Weights of a small transformer language model.
Size: width 192, 6 heads of 32, vocabulary 4424.
Training: a variant of Adam for these matrices, 132M tokens.
MLP neurons of a small language model. Each row is named by its layer, matrix (up: input weights) and neuron, and shows model dimensions 0-191. Each number is 128 + 24 x the weight over its row's rms, rounded and kept within 0 to 255. Numbers have three digits each.
Before each neuron's rows, "fires in" lists the words (lower case) most often at its 100 highest values on Wikipedia text that the model never trained on; "fires on" lists the tokens most often at its 100 highest values on Wikipedia text that the model never trained on.

fires in: "and", "islamabad"
fires on: " and", " Islam", "red"
L2.up740:137079151140134160119156112156126155156110108114107152144131065141082178085127135104106132117113135101142136152149106074152171133154114170107148156096138173149080111099115077092086162109173133076150127129111126106092123124122142098139099146113162107091109153119121140083095105164120111132100111116155147163113127136144104134165106143149145098129087100120118113119141107146115130119147161090109133128139154125106111128130136120105145135120112136139132109100101124176178112080120155157088139139121120156127135136119135147165112146148169115123146108143099104154149111122155144156

fires in: "season", "stadium", "part", "and", "road", "airport"
fires on: " season", " part", " Stadium", " and", " Road", " Airport"
L7.up754:103116143092153166092133154160157104122138089138089122114144116173146136131115096131165117095101128148149114136120094099152085146129099154115168141083126147109103091176089111153120145127132130113155158127096142101156166137126115117141120113161123113094114168160143104123106145133088160126116100115109142134122123141094110137130135161093143116096119107139095146150137166155115163178102110123134120139132125139130116123131125119106119089098123160168133139120116095106146108089158119104132181127139111154181155107166098144101137137183154084125127144120096069113134167143142151168

fires in: "one", "age", "round"
fires on: " one", " age", " round", " Round"
L2.up333:136129094108128106108128119109089108146139128126121100146155120106167113115058094161130118118134112113088172135111124140112098108162169115137113073106134130090164120154102155133150095103112145129148141115128127109102142133131146147103154155122075103171138097102129127105146120115126106120166097135134148190136146147161107102108086102163115153111127119108119114106099159112105097144107141142120141168137152097171148123138126151136118096116122149141097117127133118128155141113130125116117146177119128087136167121079131148106133133101068135141137151139137093123089217086145150121

fires in: "and", "from", "all", "during", "allowed"
fires on: " All", " and", " from", " Mat", " during"
L2.up493:118082145109146152111129130105145136101150211165148163119136109148134137104142132140099115141167108103137139172148121127167100139106100116093155135075127107131107120157121078141115146127138115125152129135092140106125182123121095128140110146085105102132151141134128123104123063132115144129101085119134169131156139115114111127146156138093128146163091134169154134182089115136150117145126082105109108115122121129149144117120124132135084157109096101089144097102162137144144104140100115141163156116146131195156137133149159160131135078165138119098110134140119100119107167132136151103

fires in: "one", "each"
fires on: " one", " each", "one"
L6.up408:134134131093126107143141120101143124148185153157112148135118164122168127108109114099167164111148166150113163130166139146136132117148136147119143143145136156131128130164102124121124180094122132126165132138115074140137117148139085137093139115147082121161145096121104140131108135097141131159154092081134125154148139139118082119137093139113129136160152121103072137109134108121091148141117169104181089132174148137086091123081119150114138132113103120104146132133154122114139103107065083156114123169115145111114137084118126122127107145098100133132132156167145122136159183083129158098

fires in: "time", "again", "our"
fires on: " time", "ur", " again", "ively"
L3.up526:139139139137119131130129141119076120167148148126177121116121136139127117106171110132118165120153121132141085175130124132138130123145141138088128113125114108102136121180131111140114158132127109125147141172129095106130153080064128133116143112172136143125123146097131142122052129116109137132116134104093126143108047135147124117134138119140125112151139126123155144117148093160125124138126124116121126119138128106112126112137104143094125123171120140125179105109173126202116121124172117057135138128183147118137060125158113135146132129156085150136127125166122097136131208093132135142

fires in: "united", "new", "portrait", "independent"
fires on: " United", " New", " Port", " Independent", " Head"
L2.up13:074115160119124138120186092131128087112116149168171144100121135109149118168174097115143128138165138141106173099111131093138075110135159150119163124115196138123135100146114116153125147109147141140157186157150118091163169118138095092128098134139149127113144097154085126139127079132154143144123094116102161167106137111141109132136105130104098141124095156136155158152108127126105131173127051120136124120121164110147134113106148141118114118149107140135139107108145095135140110093091127119161154150116152128139099103123172155148130110104117095093128135120106118146120151102139135142

fires in: "from", "joined", "cup", "night", "under", "either"
fires on: " from", " joined", " Res", " Cup", " Night", " gl"
L4.up60:123125123115148129114056151122142107138095117110212144115111113156094154105141138133163138139097137147176146133132121112128115088149089135134134150132151127134175135183117133140139145114111137134126130140106150134078145134138121128115124122134156125155152030144119137095128121109128127148150133119064140117155171115127137153122101102125100130101083149139128153135125128084109119121122123125123128106106212146138127141111134124151143138105136171125107127173108140111162111151098183158153119097136129126113199107152121123079137122133115111124138133179119139137113116145146136135

fires in: "one", "grumman", "any", "governor"
fires on: " one", "ian", "man", " any", "overnor"
L7.up709:161134126098087142132109127133134119115165126104108145157104158115126087161095108156122125111118184174112146084147138139153110066176139134105165068127130096134148098104103117112167117073111135148131114130133166121128152144099109103152114123123169112161154127131141122186118126107173153150130093104114146151130149130127134143151131103130107143144126183115142142133122074096131103128082099100164086135115128149110131119140107192104112123151136144154125121109132102138091120104079092185157161115118118127151126084132110127132136128117100119128126106138124118129131158126137108090

fires in: "as", "for", "finished", "a", "takes"
fires on: " as", " for", " a", " finished", "akes"
L9.up611:095125124125124147144139105085123120121139121140116142134121200189115122116157153097165152148135117096129105134123106094144110129136106099084125205157118093151125123182157125095103153105085118141118126127114118136124160109124164106091108092163143112142099144127162090118139144136125146137113119096137128164139144157111085067136136118124114131135134115159147131115059125127128138148113100138112109077133138096128148117133085131103107147114113124125136141106132103110112136152134158131092118142099138113151122093123107127137135150085136173101102166139198106164119125125075142140

fires in: "age", "volleyball", "highway", "norway", "statistics", "season"
fires on: "way", " age", "ball", "ours", "istics", " season"
L2.up198:113129131133157133132091086115122125094122116125126171116190118113115124136087111124217091130105101132102118138107153109121114145125130157105145120119100142142091155121144111125134114121131132142112098123103124148160097137108146131132105117139139118121116157108114171127147128136107147123145103138145126113129115141146105097128118105084109124145137153139113116146130125133148096168141141106137151161153151108175126127169180130171148130118196097094204146106098076088151143100116104110123151104118128118132175131121140154136156158119165142151146147175161137112153163080138140183